{"num_hidden_layers": 13, "hidden_size": 224, "num_attention_heads": 3, "num_key_value_heads": 1, "head_dim": 64, "intermediate_size": 896, "vocab_size": 689, "hidden_act": "silu", "norm": "layernorm", "norm_place": "pre", "norm_eps": 1e-06, "positions": "learned", "qk_norm": true, "attn_scale": 0.159, "bias": "none", "tie_word_embeddings": true, "parallel_block": false, "init": "normal", "init_std_qkv": 0.0334, "init_std_o": 0.00657, "init_std_up": 0.0334, "init_std_down": 0.00657, "optimizer": "cautious_adamw", "learning_rate": 0.0016, "beta1": 0.9, "beta2": 0.98, "weight_decay": 0.0, "lr_head": 0.00629, "max_grad_norm": 2.0, "warmup_steps": 410, "schedule": "wsd", "decay_fraction": 0.897, "decay_shape": "linear", "final_lr_fraction": 0.0, "batch_tokens": 65536, "max_seq_len": 512, "doc_mask": true, "train_tokens": 518700000, "max_steps": 7915, "dataset": "wikipedia_en"}
MLP neurons of a small language model. Each row is named by its layer, matrix (down: output weights) and neuron, and shows model dimensions 80-175. Each number is 128 + 32 x the weight over its row's rms, rounded and kept within 0 to 255.
A block is one neuron, or neurons of one layer that tend to fire together. After each block is what it responds to, as a language model described it from the Wikipedia text at the highest values.

L3.down234 [203 167 152 167  83 137 112  74 131 157 103 113 113 152  52 176 164 128 126 159 113  90 142  83 179 162 109  94 126 138 166  66 108 127 150 112  97 147 128 156 107 116  88  87  94 162 125 137 203 129 131 111 117  99 131 148  68  80 170 147 115 139 151 174 116 227 155 161 170 178 172 148 162 145 171 138 161 122 119 124 123 163 171 150 179  93 107  49 149 116 171 170 140 179 102 124]
L3.down338 [149 109 140 156 201 112 144 128 120 183 110 109 126 158  87 133 132 131  46 129 132 107  73 179  91 121 172 104  52 124 143 109 130 132 141 163 104 125 160 115 105  92 112  99 116 105 142 135 119  82 131 147 116 125 154 112 109 147 166  70  80  94 210 131  99 114 139  97 125 157 129 149 107 130 133  73 170 128 112 167 137 163 171 168 109  88 152 179 127  89 126 183 133 187 116 115]
L3.down516 [116 125 166 129 101 157 161  99 137 111 155 106 116  97 160 179  79 121  86 145 107  91  60 154 128 142 142 163  82 134 139  68 107 161 184 154 214 101 162 152  55  64 157 180 146 159 125 170 110 129 169 203  79 102 152  85 105 145 184 103 165 150 161 173 149 111 127  82 116 113 124 111 176 108 166 143  50 130 150 133 138 154 130 167 114 129 131 119 114 103 128 146 117 145 107 141]
L3.down618 [176 130 199 150  92  96 189  91 123 137 135 100 106 100 139 126  89 187 126 149  98 167  73 121 125 128 163 126  73 101 153 117  79 160 131 169  88  96 147 112  95  83 167 140 138 162 118 146 114 105 150 163 163 173 115 120 113 167 148 182 170 120 129 146  65 144 123 106 142 166 171 162 119 136 170 130  81 110  81  40 107  59 185 123 135 151 115 185 112 149 103 197 116 148  64 105]
Responds to: Determiner "the"

L7.down318 [124 130 106 150  90 142 134 162 101 172 115 103 117 122 116 151 132 156  92 116  96 112 160 147 131 121 161 135  85 190 126  64  86 151 133 123 109 106  98 160  85 188 115 160 130 122 154 119  84 179 191 121 199 207 137 140 109 149  93 130 112 177 159 133  85 151 131 132  92 133 121 169 147 157 115 133  80  84  43  91 155  68 138 106 161 100 123 162 137 142  74 150 189 110 118 170]
Responds to: Definite article "the"

L10.down37 [ 97 136  98 159  82 132 169 129  98 202 151  97 177 128 196 135 120  84 136 173 111 143 110 145 107 148 165 162 110 152 150 131 140 126 165 112 153 126  85  71 128 129  93 128 167 125 194  98  97 130 144 120  65 146 175  96 119 131 107 155 120  88 104 128 163 167 156 139 127 183 124 108  87 130 132 127 116 102 200 174 113 146  83 114 161 114 144 163  71 143 107 149 148 156 117 111]
L10.down53 [155  94 131 182 150 113 131  90 103 133 134 136  82 159 133 151 103 161 142 122 109 111 139 185 167 108  83 181 141  97 120 148 127 141 153 130 139 113 179 223 131  84 115 173  93 130 124 149 174 142 178 132 169 138 154 139 141  81 146  93 127 107  84 182 108 110 128 195 175  71 123  79 127  80 120  98 141 167 104 112 129 143 139 158 129 131 119 111 155 155 149 141 103 195  78 141]
L10.down123 [135 211  77  78 110  95  39 162 198 101 134 133 111 129 163 103 159 133 121 145 110 195  98  92 138 148 138  92 122 134  98 127 112 124 132 141  97 201  82 144 102 127 161  65 169 169 116 143 157 114  61 161 145  91 140 131 113 126 115 162 110 133 139 166  84 157 155 118 170 184 106 108  97 136 117  71 116 140  71  93 142 184  70 118 115 182 111 138 123  93 160 158 138 119 146 131]
L10.down205 [ 89 131 129 149 132 113 111 118 146 165 133 137 144 178  77 106  95  92 109 176  79 150 147 127 113 104 168 124 104 106  98 123 179 134  64 126  94 151 147 156 148 161 131  77 108 140 153 128 172 127 122 172 102 131 153 113  89  88  99 113 148  84 132 172 139 142 118 196 140  84 111 112 158 110 120 180  96  80 109  57 113 149 134 144  80 141  92 144 171  63 145 150 141 143 108 140]
L10.down274 [101 144 100 145 104 114  72 100 163 116 150 123 137 112 124 192 122 113 112 127 128 133 147 127  74 157 136 143 152 112 113 112 147 129 209 114  89 162 100 133 166  92 113 102 162 100 121 130 147 149 138 138 135  46 115 139 179 186 110 150  44 134 166 120  90 160 199 124 139 130 116 111  87 148  41 125 180 123 126 106 125 103  57  73 145 197 120 122  90 181 133 152  68  99 172 154]
L10.down295 [114 133 165 165 115 135 126 131 128 155 142  69 106 206  98 142 127 122 100 139 176  79  67 129 145 160 199 108 128  90 160  84 151 139  75 111 161 148 132 165  95 166 134  84 125  73 145 127 128 144 127 157 157 123 149 149 104 113 168 121 105 167 150 106 135 122 112 106  52  74 101 177  93  73  66 101 164  98  99 117 168 124  88 163 111 147 144 133 102  99 122 143 179 129 174 113]
L10.down346 [156 135 112 132 164 109 122 175 119 106 113 105 175 186 101 125 126  63 114 108 129 154 138 147 132 151 145 108 164  84  86 166  78 146 145 130 114 145  80 110 107 138 111 116 133 143 186 104 124 156 127 123  73 123 120 117  91 127 132 196 140 184 152 100 100 175 120 132 103 176 112 140 120 116  90 112 139 117 105  85 183 180 145 108  47 129 107 156 106 139  92  81 188 156  84 202]
L10.down353 [161 163 135 154 156 183 166 151  91 180 135 131 137 110  89 132 162  94 102  66 149 131 147 205 103 170 108 118 186 140 161  77 120 145 119 118 153  95  93 107 133 129 136 118 138 156 119 203 137 117 141 107 102 149 134 137 173 161 105  74 167  94 158  79 138 129 142 177  54 117 137 149 146 158 113  79 107 167 167 187 131 101 186 118 112 115 202 148 141 129 105  71 144  87 193  61]
L10.down390 [196 166  96 124 118 133 106 121 165 153 170 137 101  97 114 180 165 133 150 164 125 168 120 117 114 102 110 128 141 107 101 165 108  93 151 112 100 116 107 177 127  82 110 119 137 119 126 178 107 120  34  98  98 189 173 107  68 113 122  96 162 110 112 165  92 148  93  80  48  77 152 149 190 172  77 178 100 122 157 144 128 148 137 155 122 104  90  68 101 111 109 147 145  88 105 153]
L10.down400 [135 140  87 116 148  69 126  79 202 128  93 138 101 106 127 151 169 176 201  88 120 149 131 122 214 125 186 143 144 154 116 145 115 130 132 139 191 134  80  93  76 131 115 107  85 172 120 125 125 197 126  83 130 103 139  98 103  98 118 116 144 169 120 116  87  69 152 167 112 161 134 158 144 176 115 132  99  98 122 148 111 174 142 184 168 106 210  89  98 141 166  95 124 150  87 182]
L10.down514 [117 108 142 179  97 130 131  87  90 193 151  60  90 175  92 202 128 103 121 134 190  97 123 176 103 135 104 122 126  95 104 122 125 142 136 123 149 112 163  99 125  92 124  69 156  80 127 124  76 111 183 104 178  95 152  76  79 166  98 133 128 173 172 199 173 154  96 114  66 177 146 117 147 134  94 102  52 146 123 100 161 144 144  97 144 108 122 158 128 153 128 141 134 189  89 105]
L10.down637 [207 130  83 143 130  92 101  94 117 177 131  70 124  97 168 145 181 135 105 189 130 108 128 120 121 145 151  97 115 184 103 123 133  78  95 104 127 148 175 118 154 150 106 133 134  91 114 155 177 127 122 125 171 114 118 169  86 149 167 169 115 124 130 144 167 116  89 115 151 151 152 111  94 106 144 160 131 153 113 142 125 118 106 196 148 168 158 127 155 116 102 165 103  93 148 124]
L10.down801 [153 139  61  97 132 117 155 147  88 136  74 127 165 157 107 220 141 144  95 167 182 136  89 124 143  89 146 140 153 165 189 109 134 100 120 130 140 114 111  81  96 176 153 110 105 109  58 168 136 119 181  80  97 143 129 149 112 135 161 152 127 107  75 112 109 133 102 137 101 122 118 131 132 166 128 110 155 156  50  95 165  85 114 103  37 175 157 153 130 179  95 158  78 129  81 108]
L10.down815 [ 90  79 139 140 125 175 157 118  57 118  52 155 136 128 161  99 107 101  87 170 169  89 120 132  99 156 114 152 110 170 173 121  47 121  95 105 145 109 147 159 112 170 170 113 125  61 132 129 158 127 110 107 128 158  91 115 144 136 131 109 151 104 103 114 105 181 163 145  98 132 130 134 181 150 171 116 121 165 138 165 101  82 148  87 132 102 153 139 154 101 125 195 125 165 156 118]
L10.down826 [129 128 146 137 144 119 100 142 104 108 128  82 156  81 185 162 131  75  77 145 103 190 135 110 120  95 113 103 154  85 117 151 101  66 128 124 132 145 129 186 129 163 141 144 141  66 154 190  73 109 114 148 120 131 120 152 100 124 122 119 111 111  92 114 138 128 124 171  73 132  99 169 142  77 173 139 138 205 196 164 158  40 122 140 116 134 126 145 112 135 149 175 231  81 137  96]
L10.down894 [176 118 141 135 163 135  85  77 159 123 164 139 104  86 140 150 106 129  86 137 200  69 128 139 132 127  61 136 153 137 152 130 123 135 136 152  86 136 115 205 102 104 144 167 137  52  70 125 104 133  96  83 164 124 138 129 151 175  83 122 140 190 157 131 174 164 166  93 102  97 101  84 130 145  67 148 120 118 154 114 143 187 135  87 172 184 125 145 112 146 137  99  72 139 114 141]
Responds to: Clause-subject position before verb

L3.down326 [203  78 179 115 115 140 158 113 146 123 129 169 151 138 170 122 165 148 129 126 163 155  94 139 130  91 132 152 104 128 135  95 128  95 114 138  98  88  68 119 120 150  68 116 107 156  80  93 161 132 137  94 122 101 169 123 138 151 117 155  29  82 140 111  87 118 157 158 153  79 122 103 104 107 149  76 196 127 101 121 125  89 114 156 138 121 154 136 154  96  95 147 100 155 145  90]
L3.down551 [177  90 122  96 151 130 176 112  97 101 202 136 129 111 102 100 134  44 144 187  96 110 131  96 142  98 144 102 149 165 168 104 119 120  69 149 149 103 182 108  96 123 124 127 134 127 141  71 162 120 136  81 140 163 119 105 112 129 172 166 197 150 108 150  93 144 132 141 119 169  98 131 131 146 179  42 139 135  80 108 148 149 184  78 179  72 129 169 134 149 146  80 163  81 126 139]
L3.down657 [143  90 184  71 124  13  92 102  66 142 109  29 131 210 172 167 134 170  85 113  93 128  85 121 161  94 174 130  53 175 158 137 161 158 101 122 154 118 133 153 114  85  96 156 127  75 132 110 192 136 132 169  59 142 134 147 110 162  52 130 116 109  96  84 118  98 186 129 183 140 129  93 158 107 107 155  99 112 138  98  98 135 157  74 115 123 146 111 132 146  87 132 119 157 107 152]
L3.down770 [147 101 102  99 122  87 154 110 138  95 170 111 117 105 108 151 116  91 156 125 114 157 110 130 134 140  50 107  94 162 151 147 146 147 128 150 149  42 162 143 154 160 166 124 115 114 114  92  96 154 163 143 175 110 128 130 119 120 106 141 171 149  53  83 106 149 117 130 136 100 164 130  75 168 118 105 114 152  75  68 166 149 110 181 161  98  82 100 155 134  65 119 162 110 181 109]
Responds to: Section-heading ends, subject "it"

L7.down18 [110 147 114 161 142  90 111 161 110 143 115  96 153 175  96 108 110  75  80  77 162 116 112 114 130 165 121 156 165  93 129 165 150 130 150 105 199 156 162  47 153 149  98 135 121 166 132 138 199 158 102 152 125 127 134 158 169 179 162 111 108 128 129  78  97 108 102 128  71 133 120 164  81 148 152  52 154 130  88 111 143 120  91 185 140 139 160 115 153  90  94  97  86  80 138  99]
Responds to: Subject "it" and word-start fragments

L10.down9 [ 94  87 102 198 118 100 126 141  99 136 107 133 180 130 114 131 188 118 112 158  90 111 155 119 102 109 116 138 107 104 113 107 127 123  63 157 105 157 133 104 108 196 127 102 142 135 149  99 192 107 203 137 116 129 125 173 127  93  85 109  96 103 127 159 154  86 150 137  76  98 113 182 124  97 163  80 119 113 136  76 105 140  88 139 108 135 132 132 157 107  52 122  87 125 112 152]
L10.down173 [130 178 141 158  97 100  93 138 183 150 117 123 152 117 153 138 158 108 120  89  98 163 128 144  84 157 134  98  77 189  68 180 137 148 118 118  82 129 161  89 138 129 109 159 153 107  95 189 113 153 122 100 142 118 196 159  97 138 181  67 139 126 105  81 121 111 136 125 161 179 144  75 132 108 145 134 176  62 119 137 152 135 133  76 105 168 175 112  66  98 136 109 162 116 176 143]
L10.down297 [177 106 136 133 104 123  61 127 105  58 128 114  98 117 162 128  64 151 118 164 115 106 103 181 190 122 145 150 173 166 206 136 150 169 141 158 152 150 119 106 119 111 156 106 129  87 132  92  95 135 149 158 120 188 123 126 102 185 138 122 113 132 149 141 169 133 116  68 151  96 119 128 145  97 178 155 121 104  83 162 120 134 167 172  98 125 136 109 133 128 131 206 128 184 141 159]
L10.down317 [ 78 158 120 173  84  93 191 170 141  68 108 157 118 151 172 169 143 152 140 146  82 162  72 121 121 134 193 101  94 112 126 166 124 185 180 100 165 127  48 137 117 160 111 147 127 171 119 147 105 166  81 120 106 163 141 102  62  94 114 112  89 150 114 109 157 151  70 172 142 161 144 117 163 141 143 206  71  88 184 119 121 138 118 106 208 127 123 154 116  96 126  96  98 130  67 137]
L10.down392 [132 101 111 131 172 110 165 150 148 144  82 130 104 134 175  98 108  86  94 128  97 158 120 102 146 149 114 106 117  99  82 116 153 103  78 128  98 175 123 132 150  96 127 104  80 138  83  68  98 131 117  76 132 162 139 134  77 119 177 117 110  99  74 127 186 139 154 130 152 180 157  80 131  80 155 126 140 170 160  96 116  92 147 132 181 130  83 171 153 120 152  71 154 154 143 139]
L10.down397 [122 161 144 154 140 162  78 142 114 153 110 152 136 111 119 157 166  60 143  96 141 114  91 101 137 127 136 139 170 117 162 127  97 115 163 127 175  67 170 154 158 184 145 157 117 100 121 150 143  77  84 140 149 148  47  92  96 138 123 116 170 130 124 181 114 130 111 114  80 148 103 130 144 104  44 103 103  97 188 144  99 179  81 122 148 152 120 169  79 128 171 139 134 128 138 143]
L10.down424 [170 125 150 170 157 159 108 123 110 192 112 172  60  64 108 123 138 130 163  76 159 187 138  92 126 153 150 108 101 138 104 117 153 134  83  94 143 138 132 140 144 154  84 189 101 122 116 158 107 184 178 132  85 141 126 179 198 185 132 120 174 121  97 151 107 139  88 124 100 137 129 150 155 125 132  96 120 123 141 156 157 109 134 184 125 101 148 150 155 110 124  78 141 130 149  77]
L10.down426 [151 129 107 104 122 163  84 105 133 145 129 154 170 102 117 166  92  53 107 143 150 102 157 141 142 127  81 132 144 174 126 108 178 193 126 122 106 189 166 109 157 155 161  48 169 146 132 119  94 109 193 105 146 126  99 144  94  77 162 134  62 155 124 168  83 127 175 100 107 192  73  79 128 121 132 120 163 139 189 146 118 125 123 158  89 138  96  83 134 166 144 188 122 183  97  76]
L10.down451 [115 173 142 146 114 120 158 132  97 134 144 160 163 204 114 109 110 168  96 149 144 102 132 152  66 133 197 229 102 145  95 216 167 156 133 107 176 153  98 117 146  96 144 147 131 183 139  91 106 116 147  91 118  92  82 138 112 116 148 129 109 123 141 158 173  94 123 148 177 147  95 183 127  68  97 146  86 130 124 115 182 146 107 130 123  95 121 122 179 115 147 124 151  84 142 122]
L10.down479 [150 117 145 135 204 181 121 144 132 118 163  79  41 111 120 151 164 116 134 168 131 148 130 117 133 160 163 101  83 165  91 165 157 132  99  91 135 184 206 143 144  69 118 103 124 140 142 134 141 118 136 172 131  61 100  98 162 106 132 158 133 120 143  73 120 186 155 191 118  87 146 193 161  54 137 127 134 153 128  97  84 122 151 154 122  85 145 137 120 136 104 129 165  88 168 181]
L10.down541 [ 91 136 103 137 154 164 108  85 138 145 100 176 151  82  77 161 135 163 107  83 142  84 140 101  90 147 179 149 188 155 161 105 203 160 118  82 163 151 157 167 156 171 100  92 105 102  88 164 173  95 165 109 104 139  96 128 134 158 162 109 141 112 113 146 118 158  96 166 166 188 111 149 132  64  81 178 167  94  41 140  77 155 172 152 141  73  98 104 144 123  73  92 168  62 141 138]
L10.down703 [ 97 142  96 154 166  87  85 116 158 200 129 139  99  93  81  87 118 219 133 120  93 137 118 148 112 127  90 167  84 100 162  81 181 131 115 100 124 158 101 118 110 129 155 141 101 145 141 128 140  92 152 104 137 142  80  87 112 183 185 107 126 123 133 164 119 173 125 110 123 140 135 124 155 180  92 140 124  81 121 120 138 114 134  73  81 149 114 128 102 141 138 128 129 128 131 117]
L10.down782 [112 122 104 160 115 140 132 116 166 141 117 137  66  91  80 135 177 148 133  64  96 160  92  80 130 118 189 136 123 152 180 150 154 143 121  99 102 183 147 154 107 185 148 119 116  77 130 153 135  55 157  89 182 212 115 162 110  79 176 149 102 137 140  96 170 106 106  95 117 161 184 139 111 166 102 121 137  79 123  44 118 171 190 140 139 155 100  89 184 106 147 105 157 117 160 114]
L10.down784 [ 93 156  73 102 137 129  62  97 189 113 154 157 138 101  97 132 116 136 109 138  90 126 101 169  95 111 182  63 160 111 133 168 146 160 148  64 184 136  97 110 119 116 120 124  72 133 136 120 148 116 140 150  91 117 157 138 175 168 163 134 107 145 147 131  55 184 138 172 131 124 131 149 130 130 139 139 139 189 100 134 103 117 106 109 168  61 147  85 167 186 118 143  73 195 167 143]
L10.down828 [117  97 106  97 127 100 125  98 141 130 143 174 125 132  90 137 110 135 174  92  82  92 148 121 174 176 186 162 114 148 161 128 105 126 155 151 109 197 141 167  90  47 155 104 154  99  88 130 147 165 146 138 168 129 129 109 144 118 132 166 182 125 166 116 129 105 165 100 146  76  97  97 118  86 175 142 123 170 109 152  49  80 153 108  98 119 124 205 113 113  80 145 122 166 154 100]
L10.down886 [114 134 130  98 138 153 144 120 131  52 140 156 167 176 140 108 111  99 129 167 128 129 105 179 135 109 129 138 183 100 122 137 135 127 127  95 123 139 122 114  76 178 173 145 152 141  98  99 133 111  80 101 168 199  71 143  90  96 121  95 127 100 121 172 149 150 118 124 136 153 107  88 100 176  73 109  95 167 114 103 164  73 125 113 184 109 153 156 162 185 167 152  78 136 141 123]
Responds to: Mid-word fragments, esp. "been"

L3.down176 [121 155  77  85 110 130 135 201  82 187 190 150 211 113 114  35 134  81 173 120 160 162  94 130  95 114 153  94 107  94  85 139 140 115  89 156 125 143 177 114 152 177 149 111 106  81  44 151 114 134  79 170 131 130  86 147 154 153 140 172 121 123 153 119 141 129 135 147 168 124 112 147 109 152 176  88 148 122 185 111 123 168  98 166 134 168 122 127 112  93 128 116 164 148 149 159]
L3.down315 [135 129 138  90 133 111  89 158 109 117 122 141 183 111  54  77 104 108 146  70 132 197 155 127  95  65 187 100 124  97 112 148  86 122 142 131 159 117 119 165 144 186  93 139  89  62 139 173  94 106 157 144 155 170  93 137 153 119  97 134  80 175 162 156 122  92 146 169 171 119 116 144 138 136 173 114 146 156 115 131  90  91 110 109 124 107 145 177 147  77 112 180 130 160 105 149]
L3.down437 [ 89 149 112  86  72 113 162 171 101 156 136 150 183  79  59 127 104 120 109  72 141 171 128 118 172  60 130 120 125 147  79 131  97 160  99 158 110 126 120 114 135 154 106 113  77 133 155  85  94 138 119 127 150 172 126 177 107 137 144 136 114  66 152 148 121  99 147 159 146 153  85 177 119 116  93 197 170  68 129 110 133 108 116 111 139 132 175 130 114 116  98 139 120 168 141  80]
L3.down789 [110 149  84 119 182 117 127 175 134 123 112 116 166  99 108 119 107 100 122  81 122 151 175  91 149  83 157 136  93 156  72 137 110 133 116 163  90  79 203 135 150 133 121 100 104  68 122  97 142 104 107 150 131 142  83 158  81 114 207 111 110 138 144 170  95  60 165 131 136  84 100 188 119  88  83 153 172  94 103 147 155 175 166 162 133 147 217  81 159 195 124 122 144 177  85 115]
Responds to: Copula and auxiliary "be"

L10.down3 [162 130 185 137 114 153 161 160 153 126  97 149 143 194 104 146 179 145 115  94 151 125  94 147 112  95  94 148 176 155 119  45 120 157  77 108 117  56 170 138 101 131 138 132 111 122 111 172 164 115 108  75 189  72 140 107 157  93 129 114 165 134 122  92 189  92 107 100 109  65 148 140 116 162 199 157 173  97  77 145 102  92 125 130 193 145  83 133 103  89 150 101 115 124 176 104]
L10.down40 [ 97 124 137 158 139  89  97 104 125  77 151 131 164 149 223 169 116 159 132 115 162 132 132  73  87 129 138 139 153  51 101 168 104 108 113 105 155 128  98 101 124 137  66 167 123 155 150  71  88 111 178 165 155 106  85  73 154 135 119  94 129 172  95  87 180  94  91 134 120 137 159 154  79  85 142 123 128  83 142 143 127  94 173 103 112 147 135 132  94 149 114 159 106 149 118 171]
L10.down86 [162 154 113 140 108 154 150  99 157 135 133 101 163  74 188 128 101 111 120 131 128  88 169  75  79 128 103 128 167 143 167 155 126 181  97 116 134 102 123 109 128 139 140 139  82 126  72 129 132 127  82 179 153 106 138 127 155 140 150 130 134 117  76 107 199  82 155 133 189  78 151 151  93 196 125 161 155 159 103 140 122 148 153 188 132  91 194 110 145 112 114 162 160 134  79 142]
L10.down149 [138  95  89  96  76  93 106 138 157 126 155 130 142 163 129 132 143 124 130 106 146 100 112 109 199 129  68 126 154 185 110 193  88  52 123 106 106 139 156 200 174 146 145 116  93 169 132 129 180 116 148 164 175 140  97 145 131  99  82 144  82  88  99 138 184 110 121  96 123 114 111  69 118 100 159 123  55  80 114 118  54 147  62 176 211 129 169 107 137 135 120 109  82 133 151 152]
L10.down190 [138 145  81 177  99 150 160 142 164 120 108  97 126 135 107 132 159 108 106 137 119  85 142  93 112 143 112  29 133  94 143 147 109  96 183 176 131 105  75 131 139  66  99 189 162 125 152  86 142 100 120 125 152  74 139  98 158 132  91  92 163 152  91 145 122 162  82 130  84  52 162 124  41 108 152  76 122 117 112 112 173 127 142 137 182 156 140 122 143 104 120  86 143 132 151 152]
L10.down233 [131 151 124 125 155 111 149  90 124 140 207  97 154 153 154 200  89 117 154 121 136 120 175 117 153  97  82 100  97 143 137 120 181 116 120 114 153  90 127 142  79 165 134 172 103 171 110 134 133 162 134 119 177 136 139 143 106 214 129 148 122 194 125  97 114 145  50 136  92 128 206 129 134 138 139 104 102 185  91 156 169 124 123  70 125 109 102 132 125  79 138 158 115 140 126  89]
L10.down329 [156 160 129 115 113 103 129 195 139 163 127  99  65 114 121 100  87 130 146 134  99  91 100  84  76 108 103  98  96 114 148 118 143  71 136 107 117 146 188 173 147 150 157 143  56 153 123 124 145 115 135  50 176 103 103  75 177 171 135 139 121  96 190 102 169 150 157 137 170 164 156 181 138 140 160 146  72 157 139 105 126 142  82 119 204 209 123 138  95  99 129 166 137 115 125 115]
L10.down369 [ 99  99 171 176 144 133 144 146  98  32  97 160 108 135 168  82  87 142 135  89 122  50 115 136 178 142 154 114 145 130 149  83  91 163 149 144 174 138 148 126 194 121 127  62 152 150 172  64 129 143  66 141 172  97 169 157  87 130 149  97  80  98  99 137 139 151 117  72  88 120 102  90 170 160 151 124 106 163  92 129  70 103 142 168  87  96 105 133 183 100  97 138 105 151 121 162]
L10.down542 [136  76 139 141  64  60  72 152 141  76 114 117 178 130 142 191  96 138 124 108 129 154 106  99 145 122 125 127  84 127 146 135  93 129  87 168 151 146  76 119 123 167 118 105 103 103 125 139  82  94 196 140 157  99 164 139  80 129 137 169 144 143 105 138  95 123  84 118 156 129 159 161 178 135 192 127 126 119 119 120 109 138  80 155 128 139 155 118 119  94 102 122 174 130 187 150]
L10.down669 [151 104 143 171 171 161 145 131 117 133 162 115 135 122  89  62 150 126  79 131 184  49 137 114 179 151  73 100 149 153  59  80 145 150 129  93 117 161 103  93 107 145 141 129  85 125 110  95 144  54 167 101 158 152 133 131 121 126 135 148 162 108 143 135 139 173 129 103 150 160 108 146 155 181 106 115 121 142 108  92  96  98 132 160 122 128  88 118 104 107 103 174 118 117  94  91]
L10.down689 [110 121 177 106 137 109 101  91 200 106 102 122 154  72 149 117  68 145 123 163  87 115 147  42 135 168 166 120 119  80 136  90 122 124 104 126 119 181 137 162 152 108  76 153 146 133 145 182 147 100 161 104 124  73 118  97 142 136 148 193 133 158 114 166  99 123 184 127 133 116  98 165 156 148 143  92 133 187  97 102 152 183 119 146 122 152  76 137  99  87 153 106 133 141 127 146]
L10.down795 [109 118 145 104 113 139 123 175 162  99 121 106 179  76  65  89  96 135 100  81  93 117  36 171 121 104 142  66  66 144 161 150 159 139 163  80  95 167  99  95  90  96 126 131 132 110 183 124 103 131 104  75 150 143 145 106 156 120 167 137  98  60 131 103  88 152 123 119 114 138 165 160 140 179 182 167 165 154 151  97 133 140 138 167 131 124  56 124 152 147 164 188 104 151 110 138]
L10.down832 [122  53 109 185 178 206 115 155  87 151 116  82  82 116 111 123 150  98 128  96  86 145 162 117 200 135  80 139 117 123 126 115 180 133 131 141 109 157 106 129  90  64 170 115  99 170 124 107 140  79 129  64 142  84 111 168 130 136 133 130 122 111 111 106 126 135  88 133  81 168 105 119 111 113 148 109 142 135 165 130 124 171 107 154 142 166 120 176 154 109 177 147 179 102 155  54]
L10.down849 [ 96  86  57 138 118 124 120 124 160 114 114 162 136 161 155 126  65  91 106  83 158 139 148  85 183  96 108 120 106 109 126 163 108 133 120  87  95 147 144 173 100 127 142 109  58  90 144  78 100 134 146 158 131 132 117 167  97 118 150 169 181 101 150 111 118 115 165 149 131 165 105 116 130 127 144 120 169 125 108 129  97  89 109 124 172 192  57 147 153 176 116 116 104 161  85 174]
L10.down859 [ 87 168 122 115 181 144 106 126 129 184 114 126  67 101 106 148 109 100 144 119 133 136 110  94 106 116 113 146 112 163 144 103 173 165  66 150 128 122 120 135 106 103 206 129  95  95 194 173 167 144 122 140 159 133  98 162 147 138 144 126 151 144 142 143 129 125 141  78  99 168 107 137 202 138 135 164 112 171 124 139 162 138 105 129 106  79 129  84 190 123  78 100 111 106 168 186]
L10.down864 [135 145 148 106 103 139 164 105  97 162 176  90 123 108 128 116 113 131 157 146 125 115  99 160  80 110 110 123  89 180 102 146 110 197 144 156 145 131  89  64 133 110 194 117  64 162 112 115  91 120 159 143 185 117 105 123 132 140 149  97 139 130 128 151 129 138 143  88 117 161  57 119 153 108 191 134 140 187 117  77 116 149 129 138 154 149 109 146  97 103 101 141 114  98 161 162]
Responds to: Short word-start fragments

L7.down349 [133 135  59 167 114 121 138 159 124  93  80 101 138 117 125  73  95 104 143 128 141  61 155 156 130 153 126 102 107  63  70 114 141 171 144 130 178 154 107  87 125 152  82 117 111 120  63 115 124  99 200 137 108 130 139 188 183 122 127 120 120 109 120  63 159 126 148 135 117 147 136 129 169  77 150 127 141 100 113 110 165 102  91  68 132 211 145 143 139  52  51 128 136 134  57 148]
Responds to: Incomplete word-start fragments